config.toml
num_hidden_layers = 8
hidden_size = 320
num_attention_heads = 10
num_key_value_heads = 5
head_dim = 32
intermediate_size = 832
vocab_size = 21016
hidden_act = "swiglu"
norm = "rmsnorm"
norm_place = "pre"
norm_eps = 1e-05
positions = "rope"
rope_theta = 500000.0
rope_fraction = 1.0
qk_norm = true
attn_scale = 0.177
bias = "qkv"
tie_word_embeddings = false
parallel_block = false
init = "uniform"
init_std_qkv = 0.0238
init_std_o = 0.00596
init_std_up = 0.0238
init_std_down = 0.0037
init_out_by_depth = true
optimizer = "adamw"
learning_rate = 0.0013
lr_mult_o = 0.781
beta1 = 0.95
beta2 = 0.99
lr_head = 0.00561
warmup_steps = 507
schedule = "wsd"
decay_fraction = 0.845
decay_shape = "sqrt"
final_lr_fraction = 0.05
batch_tokens = 32768
max_seq_len = 1024
doc_mask = true
train_tokens = 391700000
max_steps = 11954
dataset = "wikipedia_en"
MLP neurons of a small language model. Each row is named by its layer, matrix (gate and up: input weights) and neuron, and shows model dimensions 256-319. Each number is 200 + 30 x the weight over its row's rms, rounded and kept within 0 to 999. A neuron's up and down rows have the sign that makes its largest values positive.
After each neuron's rows, "fires in" lists the words (lower case) most often at its 100 highest values on Wikipedia text that the model never trained on.

L2.gate139,166,176,247,199,254,216,206,178,220,167,162,169,226,216,209,251,202,187,222,211,225,159,193,195,224,182,163,180,167,166,303,238,230,233,218,182,241,235,199,241,203,171,180,172,213,179,176,183,228,232,208,190,162,152,208,163,199,208,198,151,236,223,168,210
L2.up139,170,229,240,213,197,195,136,183,228,217,151,205,186,231,193,215,190,175,182,180,186,181,210,157,234,213,243,178,230,176,217,203,176,263,214,178,209,177,205,224,211,168,191,211,149,140,210,251,194,221,214,184,213,146,174,200,228,231,228,197,202,139,186,223
fires in: "after", "the", "before", "by", "upon"

L2.gate172,147,219,235,223,227,186,199,181,182,195,217,204,215,177,175,146,187,219,188,249,193,208,179,247,136,226,212,201,159,153,263,238,144,201,174,218,188,285,236,172,187,187,223,197,221,223,223,196,176,245,196,160,221,198,189,215,194,207,179,192,282,192,202,177
L2.up172,192,204,223,192,257,181,233,208,172,245,171,192,190,199,130,194,185,197,160,212,194,206,217,185,164,182,163,198,181,157,200,221,141,211,206,217,214,277,213,173,207,210,203,169,182,184,208,195,197,243,182,136,194,244,156,212,213,211,169,177,248,225,202,194
fires in: "team", "committee", "group", "class", "commission"

L2.gate403,231,204,175,246,165,175,205,218,146,191,197,219,184,260,253,250,199,224,195,231,259,215,217,201,222,234,243,189,209,212,198,162,212,186,218,195,209,193,269,198,235,124,203,224,256,149,207,220,238,164,163,201,240,126,186,190,177,204,162,188,190,189,219,159
L2.up403,197,237,164,180,198,151,204,179,215,217,167,216,195,100,194,202,184,185,161,183,140,226,173,148,177,145,199,210,127,199,217,207,180,229,204,176,206,147,192,213,243,217,178,210,191,186,211,187,187,181,143,174,205,127,204,180,165,204,246,184,177,236,235,129
fires in: "he", "a", "an", "she", "maine", "american"

L2.gate368,187,238,200,226,213,206,218,176,180,209,221,235,237,204,150,220,200,235,188,203,229,179,172,205,224,188,265,187,177,168,279,171,187,232,201,153,186,182,248,218,153,189,166,183,223,251,188,216,204,241,189,194,164,164,202,212,214,189,189,232,220,223,201,184
L2.up368,195,257,181,199,239,196,238,213,210,235,185,203,249,202,156,182,204,191,226,241,206,193,162,183,250,182,244,174,213,190,219,207,182,206,237,204,189,207,206,179,187,203,178,185,216,255,189,205,189,161,183,184,217,143,274,219,228,176,233,192,181,196,210,154
fires in: "he", "she"

L2.gate665,205,200,191,265,192,187,195,152,197,171,171,183,247,192,170,203,194,166,182,231,178,239,190,204,202,168,191,238,160,192,217,209,166,205,234,182,238,204,183,206,90,207,210,206,261,255,211,307,172,234,200,204,225,247,241,188,212,193,149,192,179,208,197,233
L2.up665,189,205,185,166,167,200,168,150,188,163,195,151,183,195,141,193,200,253,257,168,156,247,119,223,267,172,151,201,189,180,164,273,149,231,209,199,217,201,191,190,176,150,164,181,240,240,182,227,177,207,185,178,183,186,220,220,208,200,188,228,196,176,188,198
fires in: "two", "both", "all", "between", "these", "among"

L2.gate144,168,251,221,195,222,231,234,188,193,175,202,247,187,186,166,192,243,182,225,172,202,201,175,162,184,228,246,242,128,141,202,167,213,238,176,194,224,236,205,155,187,210,194,224,179,199,264,198,162,206,176,203,210,175,206,223,198,187,224,193,172,161,207,220
L2.up144,147,166,185,227,221,210,183,200,168,192,242,213,225,162,178,175,177,191,228,179,169,206,236,250,225,221,170,207,233,178,162,148,152,200,183,139,221,201,235,150,212,161,214,217,189,224,232,162,199,175,248,137,229,137,193,179,194,215,241,221,167,177,239,157
fires in: "of", "to", "la", "on", "et", "about"

L2.gate222,230,227,242,203,199,268,179,212,215,198,227,267,197,254,188,188,202,135,233,221,181,222,174,218,212,288,200,241,204,270,162,274,182,190,235,159,263,197,180,152,157,242,195,218,191,156,270,154,222,199,226,194,230,172,184,226,190,207,189,181,236,205,272,163
L2.up222,152,171,214,203,242,127,233,279,184,230,182,254,180,165,196,168,192,220,191,173,207,209,223,210,220,244,235,225,201,192,212,194,137,191,240,164,224,249,239,247,173,180,241,167,232,287,193,189,254,177,213,188,212,201,189,218,169,182,199,195,199,160,190,175
fires in: "by", "to"

L2.gate500,230,238,223,240,206,168,190,232,149,193,233,178,199,206,180,145,166,207,210,186,205,247,261,183,213,182,189,238,240,191,193,224,206,200,196,247,205,171,215,144,170,190,238,237,191,148,149,186,193,184,239,167,186,172,190,265,146,235,126,241,208,201,160,254
L2.up500,155,193,213,225,188,146,218,183,221,195,244,150,212,214,199,205,179,204,246,197,268,244,226,229,221,199,200,234,253,194,192,234,232,211,164,282,257,241,200,161,194,160,168,174,178,162,211,176,193,174,177,152,192,177,208,200,191,194,184,216,157,208,245,210
fires in: "the", "of", "awards", "are", "nursing"

L2.gate634,204,122,196,240,187,212,204,236,142,200,224,205,212,186,205,193,247,244,254,224,228,238,173,180,177,202,205,186,173,197,203,193,149,181,233,247,218,268,231,197,213,234,204,208,202,236,191,220,163,157,201,175,168,223,177,219,188,199,207,197,214,214,207,174
L2.up634,227,208,196,227,294,161,198,224,202,143,223,211,244,177,195,169,219,200,166,218,193,200,158,206,181,157,193,175,195,189,187,184,143,187,209,206,182,202,208,192,167,211,242,197,251,188,163,184,145,230,187,191,185,248,240,221,193,235,200,186,204,162,207,246
fires in: "new", "good", "returns", "central", "leading"

L2.gate399,168,213,230,254,269,196,173,238,199,240,222,180,224,178,241,165,186,206,271,236,177,233,192,247,213,198,179,241,224,151,201,194,180,261,271,208,203,238,211,209,197,171,247,165,259,243,188,215,182,217,204,230,166,197,251,212,178,212,219,198,209,124,174,185
L2.up399,178,190,239,176,228,224,197,195,222,233,155,229,200,145,167,212,207,199,233,194,176,208,204,211,245,207,151,217,182,169,218,248,190,209,173,218,228,233,227,200,227,182,156,177,219,235,221,163,210,185,157,223,231,144,211,212,145,188,208,221,199,176,181,155
fires in: "between", "both", "the", "either"

L2.gate429,151,167,172,243,193,201,238,207,208,197,231,211,189,229,251,155,254,200,218,230,213,222,218,232,153,219,207,218,162,197,240,248,170,180,194,189,216,230,232,202,150,255,165,219,240,246,190,239,177,224,223,244,212,210,208,212,189,197,184,165,208,213,212,215
L2.up429,218,230,187,249,195,153,162,216,153,230,221,138,197,212,185,227,243,225,192,228,165,169,239,244,199,191,221,274,243,170,202,133,187,238,156,195,149,217,231,225,250,188,204,195,182,214,205,170,241,161,241,229,246,189,191,178,216,170,166,143,166,125,157,240
fires in: "for", "against", "defeated", "with", "lost", "reached"

L2.gate559,193,202,190,174,224,208,201,212,215,197,191,198,169,172,199,186,189,223,202,178,147,116,246,220,258,215,167,143,166,184,254,227,236,254,143,193,220,188,200,231,192,223,174,197,155,215,215,200,185,223,271,215,245,178,177,212,160,165,219,226,133,208,203,202
L2.up559,195,243,217,200,139,202,188,211,218,171,169,219,208,217,224,200,183,204,230,252,220,195,178,214,234,160,231,210,260,186,192,229,138,259,247,233,149,227,163,215,256,204,171,206,163,185,163,201,224,172,217,204,204,180,199,260,213,222,275,192,204,189,215,222
fires in: "still", "not", "already", "t", "dg"

L2.gate203,229,186,200,200,206,191,147,220,210,199,238,167,217,214,221,244,189,235,164,265,191,163,230,158,211,226,161,198,133,166,188,196,236,233,242,245,250,154,199,194,171,168,210,169,259,231,177,227,238,193,253,203,186,199,140,223,187,193,187,200,197,225,124,214
L2.up203,240,180,227,193,144,232,249,129,133,183,191,237,208,187,154,235,151,177,221,242,143,208,201,251,245,202,194,174,242,202,179,216,175,201,221,165,187,180,203,177,228,199,204,179,149,177,140,254,270,191,249,224,200,261,174,175,209,214,263,219,205,178,212,160
fires in: "from", "between", "both", "government", "the", "debt"

L2.gate484,197,159,169,218,191,221,172,214,241,240,236,173,178,162,234,231,223,197,189,225,160,158,254,200,206,198,221,227,215,187,195,184,231,258,250,200,261,208,169,214,203,221,210,177,241,185,213,211,196,220,225,242,201,165,209,216,201,189,169,216,176,155,144,253
L2.up484,215,215,172,241,230,184,153,230,237,217,165,208,184,207,215,145,220,204,204,211,152,188,253,206,200,173,221,206,225,189,241,177,194,220,225,215,227,220,185,232,141,218,190,209,270,195,214,218,213,193,234,228,186,213,187,230,171,189,216,225,215,150,128,207
fires in: "on", "to", "at", "in"

L2.gate805,134,227,170,207,186,239,250,177,229,259,185,214,202,189,243,213,234,246,233,160,227,179,155,180,210,155,189,221,178,201,265,198,191,213,217,201,214,202,219,206,229,162,158,234,233,208,190,212,239,158,173,157,172,236,163,179,182,198,188,221,133,196,171,188
L2.up805,154,173,206,177,172,171,217,186,170,227,223,185,175,200,168,217,189,234,157,188,135,256,176,191,144,161,218,184,180,159,175,190,205,215,191,238,175,189,204,247,211,168,192,196,173,175,198,204,171,197,241,209,214,207,214,171,174,197,167,184,233,232,169,179
fires in: "states", "career", "season"

L2.gate239,186,227,201,251,201,191,170,178,234,202,203,195,203,191,222,214,180,182,231,274,219,250,217,257,231,162,161,208,208,238,165,165,200,242,197,175,194,250,206,195,232,206,206,206,158,192,267,203,215,271,232,170,150,203,166,196,174,201,207,202,189,186,220,189
L2.up239,245,174,190,220,164,238,135,236,181,217,219,228,188,169,170,180,171,202,177,203,233,195,240,206,175,227,220,239,198,216,235,195,195,155,189,191,175,217,239,237,180,180,192,182,253,228,203,127,227,207,189,144,223,214,191,257,241,161,206,188,239,222,203,158
fires in: "is", "be", "are"

L2.gate753,163,182,219,165,225,244,220,176,201,144,196,173,196,230,260,177,191,233,259,252,223,192,164,228,204,232,180,190,215,230,224,196,173,205,220,182,165,238,178,218,200,221,202,196,189,166,216,182,206,208,169,230,247,190,199,191,208,183,182,192,199,183,164,179
L2.up753,187,186,224,194,149,209,191,174,210,154,199,174,249,201,207,183,226,147,194,232,238,181,243,264,229,234,189,193,233,249,219,196,171,204,246,185,213,226,186,161,233,201,167,163,217,213,198,236,196,236,257,220,230,200,206,199,149,174,167,121,200,234,242,143
fires in: "by", "to", "of", "with"

L2.gate78,164,158,228,239,205,160,238,229,158,225,191,181,189,206,230,172,212,188,202,170,148,191,188,152,162,197,225,221,162,214,206,226,178,227,159,121,206,206,221,193,197,186,165,212,254,187,227,162,247,131,194,251,213,115,245,190,209,194,200,143,225,198,252,159
L2.up78,215,190,239,248,227,197,204,278,193,259,197,193,215,199,173,193,245,206,181,170,182,226,250,246,152,250,200,246,217,210,212,199,198,249,228,183,213,181,211,162,164,234,170,142,206,211,256,213,167,214,209,185,215,194,138,187,202,182,177,170,154,174,215,166
fires in: "suzuki", "republican", "by", "with", "defeating"

L2.gate253,120,221,214,228,227,199,186,204,255,231,138,197,142,196,162,151,222,212,183,189,207,184,221,153,181,220,224,210,192,205,222,261,217,246,202,177,180,225,202,130,211,199,172,202,179,139,193,192,181,199,226,189,171,167,131,184,181,196,246,317,232,218,179,155
L2.up253,209,145,199,220,217,222,214,184,167,257,215,219,185,198,183,191,166,201,134,154,160,220,220,207,160,226,171,233,214,200,234,213,192,204,189,227,216,216,251,174,187,183,166,167,221,194,177,173,203,147,142,232,198,178,192,164,185,231,260,216,183,287,236,196
fires in: "s", "states", "athletics", "election"

L2.gate365,219,199,212,237,193,191,182,251,232,190,169,162,181,198,261,222,185,224,236,238,231,213,155,229,201,251,197,179,191,221,179,198,165,178,180,220,182,234,230,182,234,200,205,205,218,215,171,258,158,213,214,159,212,187,248,211,167,208,190,137,215,212,151,191
L2.up365,199,182,220,184,176,186,174,181,237,255,183,207,258,223,180,189,224,272,200,183,186,183,170,171,180,122,202,205,201,184,163,240,193,242,195,199,225,250,181,133,187,180,207,197,190,240,230,183,234,255,170,167,148,223,169,222,178,220,178,162,217,245,183,190
fires in: "team", "club", "police", "commission", "committee", "agency"

L2.gate621,200,230,205,186,201,160,218,178,134,229,145,166,175,202,153,151,176,290,172,193,226,205,221,192,229,230,176,259,138,198,194,226,155,203,179,193,185,188,218,199,193,217,230,209,191,228,197,235,176,216,252,180,196,219,215,213,192,192,170,256,171,199,178,216
L2.up621,254,219,156,174,255,153,267,181,234,168,222,195,223,186,205,195,202,222,203,147,236,158,153,161,229,202,182,200,197,199,264,167,195,177,213,244,126,207,200,214,203,208,242,188,144,232,180,211,182,208,213,190,192,164,210,201,195,172,182,186,156,203,219,177
fires in: "but", "however", "though", "if", "although"

L2.gate772,194,182,170,227,152,227,193,161,221,183,146,201,202,197,209,195,164,257,148,243,224,217,197,185,218,224,170,203,193,227,222,213,221,207,182,198,209,205,219,191,161,265,200,193,272,162,237,232,165,193,247,211,179,244,172,200,214,186,189,209,220,172,167,225
L2.up772,227,226,206,192,211,114,183,211,199,215,182,198,218,160,145,210,210,232,199,220,190,257,215,181,211,183,186,238,202,236,182,216,210,233,173,175,198,251,219,250,184,188,202,195,141,257,232,201,199,221,215,153,236,187,141,225,156,182,227,222,225,230,189,153
fires in: "since", "the", "under", "by", "from"

L2.gate107,175,213,196,184,156,146,195,157,192,207,202,213,192,160,184,225,163,264,150,169,159,219,197,209,196,167,195,204,168,166,178,220,230,190,187,221,195,165,229,247,229,264,214,184,175,185,194,193,227,176,215,245,222,195,136,198,191,172,177,157,180,170,228,206
L2.up107,231,177,191,165,206,217,236,199,136,187,257,196,199,246,206,199,159,253,232,236,221,198,212,220,229,210,127,214,185,146,240,200,137,212,178,181,189,191,195,195,150,165,179,264,227,190,195,243,181,205,207,188,178,193,221,225,238,182,167,260,240,165,208,220
fires in: "on", "there", "as", "at"

L2.gate2,219,224,201,145,183,187,182,217,154,178,207,117,165,251,204,146,227,257,235,196,242,225,242,177,216,208,243,197,175,173,207,181,165,208,222,203,202,173,233,216,142,192,217,163,217,234,213,206,222,201,212,200,170,216,195,243,208,178,152,240,184,148,194,233
L2.up2,215,230,212,208,159,190,171,171,229,167,239,185,220,191,250,232,207,182,256,208,178,176,221,153,237,222,219,203,199,189,245,254,178,165,225,235,226,203,188,187,153,240,203,174,191,189,149,179,237,183,165,227,170,149,251,248,232,228,183,180,261,199,210,198
fires in: "the", "to", "reached"

L2.gate316,110,178,169,181,205,201,231,201,188,190,177,151,189,221,202,170,219,207,216,198,192,224,196,168,164,230,176,203,210,204,227,219,169,175,270,165,242,220,183,243,197,230,154,131,179,250,247,190,203,193,172,192,200,203,196,160,206,186,165,188,204,222,188,178
L2.up316,177,126,182,219,177,220,230,231,179,196,181,189,209,212,235,213,207,191,207,250,242,184,200,185,231,235,217,208,241,198,186,163,157,210,228,175,238,211,216,175,177,198,189,189,237,231,242,186,202,214,182,195,221,160,170,162,215,230,163,218,211,169,243,147
fires in: "by"

L2.gate523,226,191,166,223,190,166,145,192,195,137,196,224,193,181,244,253,180,245,230,198,175,193,227,246,238,217,217,180,210,222,266,209,162,207,185,177,156,190,221,162,238,170,189,190,214,199,183,203,225,277,196,202,216,131,205,190,166,220,200,212,232,179,203,123
L2.up523,168,218,190,231,223,217,204,198,265,252,123,182,224,179,233,243,209,232,252,157,205,159,230,218,268,232,168,214,152,174,184,200,211,200,175,204,212,159,207,219,200,206,180,196,161,162,158,199,169,260,240,181,254,186,209,246,215,167,148,172,238,188,189,179
fires in: "after", "the", "before", "when", "upon", "since"

L2.gate655,145,256,188,264,218,190,228,209,193,189,233,197,234,187,200,243,210,195,242,204,201,195,193,210,218,182,204,207,214,233,198,171,227,182,226,164,232,249,206,176,186,213,140,181,203,189,199,193,198,220,196,199,199,212,243,159,197,160,148,197,228,199,194,166
L2.up655,133,206,216,220,213,160,252,170,255,238,262,147,209,164,246,233,167,227,167,200,213,200,187,170,266,256,151,225,239,231,228,212,101,221,218,219,204,259,182,133,207,210,214,254,264,207,231,145,185,159,198,195,229,145,173,258,220,154,187,193,224,206,171,193
fires in: "in", "to", "for", "of"

L2.gate384,167,226,191,196,175,202,187,157,245,164,248,239,225,195,193,238,186,249,209,207,154,171,168,219,196,165,213,202,166,180,202,167,177,246,211,220,209,186,159,238,207,189,192,179,176,207,147,232,198,185,198,173,179,186,219,187,201,212,196,190,239,266,221,188
L2.up384,216,207,180,196,184,226,181,165,247,213,260,201,214,222,142,185,174,195,236,146,167,162,146,197,226,163,200,188,237,188,193,175,177,213,238,215,211,187,144,225,220,214,199,188,200,212,204,227,202,159,208,157,250,144,208,174,191,195,185,183,232,283,206,212
fires in: "also", "he", "they", "it"

L2.gate351,202,187,139,168,244,169,212,258,185,214,189,229,234,218,252,173,143,153,207,213,181,153,204,210,225,159,203,200,215,199,227,238,206,210,218,137,238,228,241,207,186,179,155,167,218,187,174,245,197,231,200,225,177,200,233,198,180,206,211,151,207,211,204,176
L2.up351,179,200,180,221,230,191,239,185,146,204,185,205,224,273,148,236,165,155,221,147,213,220,234,216,236,183,244,190,237,181,191,229,183,186,272,203,231,173,208,215,180,185,192,148,201,225,222,216,213,142,243,213,219,165,239,134,192,212,287,209,165,154,176,212
fires in: "all", "one", "lone", "each", "end"

L2.gate170,172,209,212,162,209,154,137,221,188,203,202,175,219,188,152,198,244,237,218,235,237,208,215,216,247,212,221,181,87,193,251,181,174,186,199,212,195,234,185,179,174,234,215,211,204,155,200,216,198,187,205,232,161,237,274,214,197,212,176,199,208,226,156,213
L2.up170,186,181,202,170,170,188,155,265,206,214,181,155,202,235,212,222,206,242,199,245,192,231,225,201,241,223,237,180,235,197,232,201,187,191,217,203,166,184,190,184,166,235,211,157,188,191,230,164,192,133,210,196,188,254,209,206,223,180,223,213,223,206,168,253
fires in: "to", "be"

L2.gate282,237,173,177,222,172,236,188,239,245,200,235,204,244,224,184,226,177,182,226,201,184,159,181,184,197,182,198,234,163,209,219,179,235,154,193,194,251,190,227,257,184,238,245,164,191,157,151,146,208,174,201,209,160,213,166,218,168,148,161,232,205,196,203,226
L2.up282,180,241,203,188,225,236,170,217,183,136,250,198,254,204,164,266,216,175,209,164,148,237,178,196,171,169,190,213,244,193,197,165,188,177,208,185,197,172,188,170,183,164,180,150,198,242,188,209,261,219,207,195,170,216,247,213,227,177,203,156,188,236,167,192
fires in: "second", "third", "fourth", "first", "tenths", "fifth"

L2.gate724,164,178,158,203,230,253,190,197,147,224,182,163,190,221,216,217,271,221,218,195,235,186,217,225,158,162,183,155,175,198,278,228,223,228,193,220,216,229,204,200,144,177,164,171,192,189,212,197,188,195,206,247,192,165,198,221,242,186,205,206,243,187,199,196
L2.up724,208,195,220,198,188,252,132,215,191,203,187,172,210,202,136,180,215,208,210,211,182,219,225,203,182,197,214,182,272,191,230,229,198,193,206,231,202,194,161,181,187,174,200,189,215,177,195,166,177,163,200,191,214,159,166,275,243,231,211,212,176,171,215,213
fires in: "the", "at"

L2.gate440,157,221,218,208,189,132,193,177,181,181,219,185,176,184,251,232,240,170,212,190,233,233,200,197,240,203,216,237,155,215,243,208,176,185,208,214,157,214,244,242,139,233,259,155,232,237,201,163,225,222,159,201,180,190,223,234,215,201,162,185,223,228,215,237
L2.up440,214,211,204,179,162,154,194,179,216,211,232,196,170,184,171,153,171,206,169,256,193,162,218,186,154,263,171,172,256,209,210,170,190,192,244,180,179,212,213,188,185,228,222,234,201,203,184,268,222,184,223,144,249,221,216,202,190,190,264,219,183,185,141,220
fires in: "to", "under", "of", "meet", "the"

L2.gate255,213,250,177,247,181,195,231,204,181,216,256,210,229,198,203,178,165,211,233,277,220,194,212,202,206,209,152,231,175,247,189,179,203,196,147,240,207,234,191,240,235,165,211,228,161,213,200,163,222,158,188,197,163,193,278,229,267,187,188,206,245,201,225,176
L2.up255,205,195,162,214,171,244,180,215,199,219,195,202,221,134,196,234,177,191,234,204,194,214,212,185,173,249,181,180,250,211,207,148,215,238,213,190,165,186,215,211,148,155,243,201,247,190,230,217,193,264,218,199,182,137,225,232,194,202,182,224,230,166,244,141
fires in: "was", "is", "be", "been", "beer"

L2.gate60,135,272,162,243,192,172,267,152,157,161,218,197,224,203,225,261,268,265,236,166,197,184,175,206,216,200,214,219,194,170,206,194,211,205,183,203,198,247,221,237,212,161,213,231,178,215,303,198,173,253,225,200,182,221,176,206,239,187,169,212,219,187,209,199
L2.up60,149,251,227,237,230,186,252,215,261,163,202,148,202,235,197,183,167,193,213,190,224,187,175,176,245,222,161,213,225,219,230,181,154,217,201,199,219,237,227,215,174,170,231,180,163,263,241,182,159,247,198,218,240,240,226,192,245,202,261,204,187,165,199,204
fires in: "to", "not", "t"

L2.gate408,208,204,178,229,235,199,248,183,189,165,210,138,173,208,172,164,194,227,195,203,189,189,202,211,226,258,160,202,147,114,292,214,229,205,227,226,189,184,248,241,216,221,219,118,249,213,206,219,222,258,200,167,162,205,206,177,204,222,161,171,201,247,160,212
L2.up408,204,141,216,179,171,157,217,183,181,225,232,178,217,169,170,184,188,231,177,132,169,204,236,214,190,247,200,214,188,193,201,233,199,224,179,262,245,230,239,170,224,212,215,136,208,206,252,196,226,233,217,144,181,189,178,208,241,235,183,226,158,203,169,219
fires in: "show", "group", "team", "groups"

L2.gate241,221,215,198,183,251,202,212,210,227,214,217,178,193,179,175,207,184,228,187,227,143,233,144,246,158,156,165,188,209,209,192,220,193,243,216,237,255,162,234,208,167,303,173,201,207,201,217,187,152,183,189,212,170,187,153,200,218,153,177,173,237,245,226,177
L2.up241,244,227,197,186,197,152,214,179,209,204,161,146,186,202,182,194,165,223,258,158,212,225,174,222,212,185,226,202,211,208,228,209,203,255,228,202,187,216,201,198,233,242,156,222,220,185,222,280,144,185,231,191,174,180,181,183,236,134,192,242,181,194,186,212
fires in: "it", "there"

L2.gate104,193,211,182,220,207,189,171,170,222,225,224,170,200,239,221,199,228,242,231,172,216,242,126,227,189,258,189,165,178,204,214,231,203,206,194,198,215,251,226,222,188,199,155,203,191,188,236,246,267,244,208,198,165,229,218,197,179,192,227,158,192,198,202,226
L2.up104,216,243,200,263,187,211,228,188,227,153,185,193,227,210,153,168,239,181,197,226,194,204,145,189,236,201,205,183,185,193,255,193,166,200,207,217,226,222,210,255,222,154,206,238,136,188,208,196,200,207,221,258,158,201,199,211,183,168,209,190,180,206,138,200
fires in: "by", "label", "newspaper", "company", "firm"

L2.gate426,180,252,198,217,170,149,163,243,193,221,182,168,188,180,215,193,186,239,259,230,203,172,226,227,257,223,192,175,170,250,224,177,249,220,244,182,245,244,228,209,198,182,198,199,231,183,197,200,245,215,198,156,245,222,206,150,164,184,259,226,194,171,199,191
L2.up426,178,275,220,192,205,245,232,190,239,178,161,226,218,159,227,223,258,179,171,190,165,239,179,165,239,177,206,196,145,134,157,226,191,145,220,187,200,175,195,216,229,213,171,197,162,192,246,192,197,198,213,211,250,211,199,190,294,160,226,168,231,202,171,182
fires in: "to", "help", "successfully"

L2.gate73,155,214,166,177,212,201,242,216,156,187,210,177,169,197,169,259,226,219,207,221,199,209,174,204,168,209,189,171,224,185,175,237,163,179,181,156,196,265,211,178,145,220,222,171,270,217,208,219,226,214,199,246,171,214,164,229,225,198,231,132,185,107,161,212
L2.up73,183,261,173,208,216,217,195,181,216,251,223,230,212,202,232,257,237,229,160,124,133,145,227,214,171,212,192,173,261,207,146,235,192,243,195,176,260,201,231,220,234,177,206,223,204,211,224,199,228,213,195,213,166,148,229,229,208,249,227,227,188,217,236,163
fires in: "at", "reached", "near", "won"

L2.gate96,207,231,241,159,183,221,194,222,201,233,219,179,143,196,218,165,296,208,185,198,177,206,248,195,172,177,203,179,204,186,166,197,201,221,178,165,203,209,212,176,129,175,260,182,186,227,238,237,179,202,209,248,193,267,209,210,250,201,181,191,234,205,210,247
L2.up96,182,244,195,212,234,183,197,218,232,245,199,226,164,253,206,178,180,205,172,204,206,148,222,211,186,232,216,231,179,178,213,217,228,161,213,228,193,182,237,221,178,231,189,202,221,181,186,200,204,193,236,222,204,176,224,233,162,166,179,181,228,191,166,154
fires in: "to", "and", "gnet"

L2.gate688,183,195,146,263,205,168,204,222,198,219,188,169,138,200,188,160,197,212,213,240,184,219,220,192,192,221,236,206,210,229,252,169,161,230,207,135,209,254,227,188,106,193,242,164,242,235,161,218,233,165,218,245,197,197,209,231,233,163,182,185,239,200,181,217
L2.up688,152,179,139,179,207,174,221,161,192,235,267,187,179,172,234,180,183,238,189,233,211,174,219,220,255,218,191,242,206,205,187,212,146,248,225,159,232,216,258,223,153,208,207,184,218,242,202,175,169,198,231,255,218,150,244,193,198,173,195,141,189,183,208,188
fires in: "on", "through", "over", "along", "among"

L2.gate31,237,220,208,224,164,197,175,172,208,186,198,221,137,206,160,211,251,283,214,170,191,231,174,194,260,203,233,226,204,126,191,237,178,172,208,196,221,196,208,201,221,181,228,212,154,148,231,217,212,181,223,184,167,207,183,213,265,176,219,225,244,253,215,195
L2.up31,226,204,126,279,212,202,177,223,130,161,277,231,224,200,189,164,173,178,184,175,167,205,209,170,221,174,194,164,218,175,215,164,224,152,248,193,218,209,205,249,219,271,216,204,215,206,192,207,187,178,230,208,251,192,236,210,240,172,191,156,181,155,171,131
fires in: "to", "he", "whether", "may", "if", "could"

L2.gate483,166,239,218,210,215,254,180,166,182,162,239,209,182,233,205,182,223,192,224,165,182,195,193,253,266,216,212,236,209,183,191,205,180,225,200,192,212,221,175,165,216,181,155,205,188,162,236,173,266,184,190,186,170,159,190,220,174,191,192,175,186,229,198,232
L2.up483,221,191,230,238,237,228,157,195,171,199,210,173,198,225,185,205,195,182,243,180,233,210,171,231,218,191,234,224,189,167,239,208,170,229,219,213,249,209,233,214,190,163,151,178,211,177,252,199,265,191,119,225,150,196,197,214,204,174,180,195,201,206,245,200
fires in: "by", "the", "with", "a", "to"

L2.gate713,154,225,162,241,152,217,202,200,167,224,207,197,210,243,186,233,171,261,195,212,219,202,210,195,173,151,152,170,198,192,203,193,270,191,224,204,240,197,237,146,209,249,138,249,198,226,177,177,222,219,256,199,176,169,260,218,210,212,147,227,190,223,198,194
L2.up713,164,226,176,222,176,215,201,193,207,198,197,213,258,209,161,194,183,292,210,209,194,204,187,169,182,199,213,165,166,162,208,219,222,193,234,232,195,219,226,179,216,218,181,214,161,276,171,199,285,220,226,205,142,182,290,207,235,173,173,219,198,191,171,151
fires in: "states", "us", "s"